Weights of a small GPT-style language model, trained from scratch on English Wikipedia.
Architecture: LayerNorm before each block, learned positions, biases, tied embeddings.
Training: a variant of Muon for these matrices, 1134M tokens, 4326 steps.
MLP neurons of a small language model. Each row is named by its layer, matrix (up: input weights; down: output weights) and neuron, and shows model dimensions 128-255. Each number is 500 + 50 x the weight over its row's rms, rounded and kept within 0 to 999. Numbers have three digits each.
A block is one neuron, or neurons of one layer that tend to fire together. After each block is what it responds to, as a language model described it from the Wikipedia text at the highest values.

L4.up213:488452481386527453576547464522432545461530447425529452527455584443585530547505541510458517569485535521431528423428508362413588468492494590550437493563526444496465520483515462524589530463511489534480508475452480515510502458534503579518462458568508493473515567528563357601446606427567490463566535519443507450442504460509443535523463500545409572516607554557388453462382519437519439593525
L4.down213:524537511497463502548510548401418493539437542584610526453503539519483578441462499489526539619491576456400562475536514519608483617564439490573530451500501531446566539487548488424453422499568460593457417590511468516577473430519400559521505479455556482488598474495427528541525505484510401627581448462544475500436524475528543599542535461534479448498589502529464501421518416551491558516493
Periods after initials and abbreviations (M. S., J.J., Mr., St., c., D.C.), plus separators inside numbers like decimal points, time colons and ISBN hyphens.

L5.up51:465480488595459506519503501573479557492530475488514496510421436526415549521455507471498550546492487526487385451497492549560508489418459533568588466483424544462531492466528520551611451518469496499530483495485554473505490506509583562509459384407397527579391514524567469435508482500560533488508574437475528501513533577533511485548470495535441579508439465463579521488489543544365470493503
L5.down51:564414497443573484482467481443484537484509584544537507440535567463583420538497438536525500478479646496528541481581553480494473534438489539428513528604531593531410530456456502503553481475561492497429573526474496539485525542498502431531382535491515446459474458467491494552410636530521557542534531491583497462546440493441440395528538450548528482451488517536514493555435546455457426443582
L5.up692:462474535545485538398373520455557539463511528520469496561491454549457506398492536496584518475559571591581458528466387524463434514439510459545504461485479498455430497535526443555527493501475413545486480450492505492511513442515503569496455525477391595518494445452462513435456557585520500488471538490536430564533556550545549487600630532499598477513521390551462446470531523557494566477409
L5.down692:499486509460596454470463461540405471447522488531490440561519521564514511490472429538488448373514547571550461493414453465505509578419532573444484511508462564529491542431500457505451464463489519514472531550479482508518504463489539548575420475556463558515617529477502508534372441501480405596440486430465655431577361486376509486454558480474519508463491471479509548486493478498510506478491
L5.up1045:454482500478504541445476533566560445542461567531589536561546480474530506494493559461582509583516472501522489444450508455447495519548458424574539616576476525453593444497503477484518534495524480502475508489542428439607505521492537495519410519586444465542494469517412422578494512467511468459442535389500535521590374451458421421460478477491487498551498492516450509570536487488468439508577
L5.down1045:484494609560464538526481450482528488520477434492592452443495533536534451503534469470519534477500488527572486491510525384572514444558493502565446484417485500495528476450405435572537455535440591546556499516484456509446459425573469526468569504456506557406599542632510538429375435510562536484463470535537462549537528503501557485487451457605529451446601392516479481580514551537457470495463
L5.up1252:534523429464508478408483493473457550415502480498455553563496584511385480489452464520560449511531418575483437486367449490437514475530438481552580449556480525484413530566494466494494510497452448487504570480434481453510503411529549540484516459491471543593472471464537515481475483438474520489445485425580532477516531479481506421514451451509516501530525448537455414491563496461553519504607
L5.down1252:507476549450532485424548517474470600453499527452509466636560460640468462466383550542460386531525468515448451481435463466462469458443514477494503519542393470514532617486437499462494410574503523548507507581453432543494473383517526485498458483552506498579497500523492520478453406481483531377509502550509498550552475554440470468467493450484568520463564500489506435493426483519514462495454
Cells and separators in Wikipedia table header rows, strongest at the empty cell after Party in election-result tables; also headers like Writer, Chart, Game.

L2.up65:494452568443504515403508484563440499452552450513434435477588428515521504575537552503484493483421469539474520529562430470526574553493573482508548525616563508503448512542523379513532405410485457504537605546421529514517470505489517439523570553559475568503394539449547457436449502509471467477563541453499491593538430474454601463521585589582581530523508486459416479555457528504497495543497
L2.down65:479614459426460500577513519480479436533435426546432601486510472495462416518499392553619500601588453539611465535508486547448471492487520569505505485489543538452435546492632584504481478443545554522504463520444543507550459524533503516517400473528460438552575554514482450492452483541442465537546511531497468572425472474524448537468457467448487510472510563585394506493580503402429453555503
L2.up279:521468511479529514462460512418455587527572482495527403482570535468501571516517560494512512536450507422444421445526491515555487568488498532560611496539543547461555483538568497459536470481419531461455584511506430575433484444520391498525530581496524548484496499499496552557530511498366536594500560537501527493390491466417541535549467512462519511543581633576426478453429617456564452445483
L2.down279:556463396462459440512532499495341469519440485463580618516512499530491477508507527566604680475484574481479570453429426503436513488520506552586452526503503467469547601520597542508503472516520509428524478604593511485463476539566517533525560574448435572529471550491548477554455480570584577557534477528553535492547547555443488478516485433481473539399584458456473545490531571434587424518463
L2.up837:463492475399500542460444454578478555454452497471475471553447542540509557520543557515531497487478455534496569428456481501493548531412491528523553496395524573513414520467500493528530536457475481618420473518485403464483377542473472553555531524623543535387402495574428439461558428515548458577531604495424425471432393493561546440617449544482553508543458463489502450530514538518504486489471
L2.down837:474573435483450431497456478503461427523411520474485468474564509491494514505487517559427500580576510575503536454429488535485478568498545443496413498468562538561448495464470458478467452467548467499456446559528493521509488458594485556564480432449457516525486471478483457593477566588468509590568498439473492530495533427503467524447472505518441585509515561453558483517480598478515429499514
L2.up1487:555495509593500586453491493564511489515557437464416500589507542574441584476496506473531507550413407533454470450531444422588456565479516518512487415522628457468558458552500507499553422497512545486543398539506472578578569504476443469509607519544494531526445530493475438432489554494572505523577562459494570538421462429537504421491528549543518441522475473487534486524460537546534514537454
L2.down1487:479494542531400389577496549536360504474525496504479601474467456578535493525606518505525513582539540479476547481459535538499549391493505436460476521484491544425479592482549529463469448513479523504528410543547465456549503504561471431572483506448414548503556472444532377515515540542528470511574448485521543593452505467439548536491433381529455524526492555612473506449461519380490448537468
Periods closing abbreviations or initials before more text continues, as in Pos., No., G.P., Dr., St.; sometimes "Since" opening a sentence.

L5.up230:517504508447578430468484476489491438489504595497464487483561456550518469515533481563473592524417503475553383391527556533518434458553437527575568510485407380467519423501487502481499495458585451472483470509478593455479479590524542457510570488464523545519675499498504437495492510494531538470521549467549528502444513478462424392543434475468540539570543478506492498508464461429459366508531
L5.down230:584484506594447532473527563506384493559474478511514515553453501471433469506537571548490501552506467567651543610447501505509543480593540380524477488459532533572459551527582536525520521483411472556476499481504496573590461530535457452536541491520549554506369439549618528497503550485599447532554555476436594474527507539406500506514527516412411479527468445466593488491509489418470454415532
L5.up594:459472425433488564410551372475503519473588504479493489433437530537500483482489486617492542484511429479515599472525388374509570532609498487488484520494620474435453602433492545549465482548458495566551431530528496581578526403518453516499521511469513430460499535522542532490437525412510495586526586463540520495433533409482497418533606528513390533527465481556546451523506465490481558458563
L5.down594:556611515480502555547479465547495457462454484549495446498457480418387537470509540560499482525531511555475454496469509517477504515548504501405437473569540541489560462555547563521471481547501507520449557492482414502585519525568435436542475430471555573488549456351529462496445526583524547480525466571537453506500425531474433573543562493457519469490525500525496473542517600543438519449485
L5.up966:543530488509523465480502484470465472481516487411486510529550512514394522414553482413499570554516479425484593507491423474485495514535456457477554579435561478493480540504495478467443542512476470488529423550456479511526569433439485495487486530466492430546540496365437378502427534461507516502531458465442530422456596518429479506506516536570498495536427515477453474480538448577428527510510
L5.down966:488553504499501542470577467467489455462467532544383445469492542471525493480525581491457554477528557646459530497528509479471459497485563500448461473490506492500492466554483451633593566525489460545466497413553475483522453534534506511511510458444503602390531517557581629498532510456578502434494473503497482498447468490403415557573534601479462441521569517617467431497541514415516446507515
L5.up1192:440538465501586502567475535414484411488503518451496420571494440419506518503531507551561464545496489489506506430520435580486544522533466552541545531519453572543574488458519456490559413482459463511540444526481454554579449535485550507534515493525524537546534470517429492506433448552419555450561449525534491511488545482482629474562471583542460538548586522446488483454501506623467502535376
L5.down1192:496417413514464516548440443478560457496409433539520480461557498486399475447399491436431480407483533479488471445449495473499536576472519433575539531463628463568512475478475623431458423551517508549458418514510488497537585398546509456526440562561521543462484439467506533489508463479574536510572542546503558522524536522498464556520504436459451509485450515596500505505473423525550473455518
Fires on the comma, period or space right after a person's name, such as "Mike Portnoy," "Stephen D." or "Thomas Maissen," often before an appositive or "who" clause.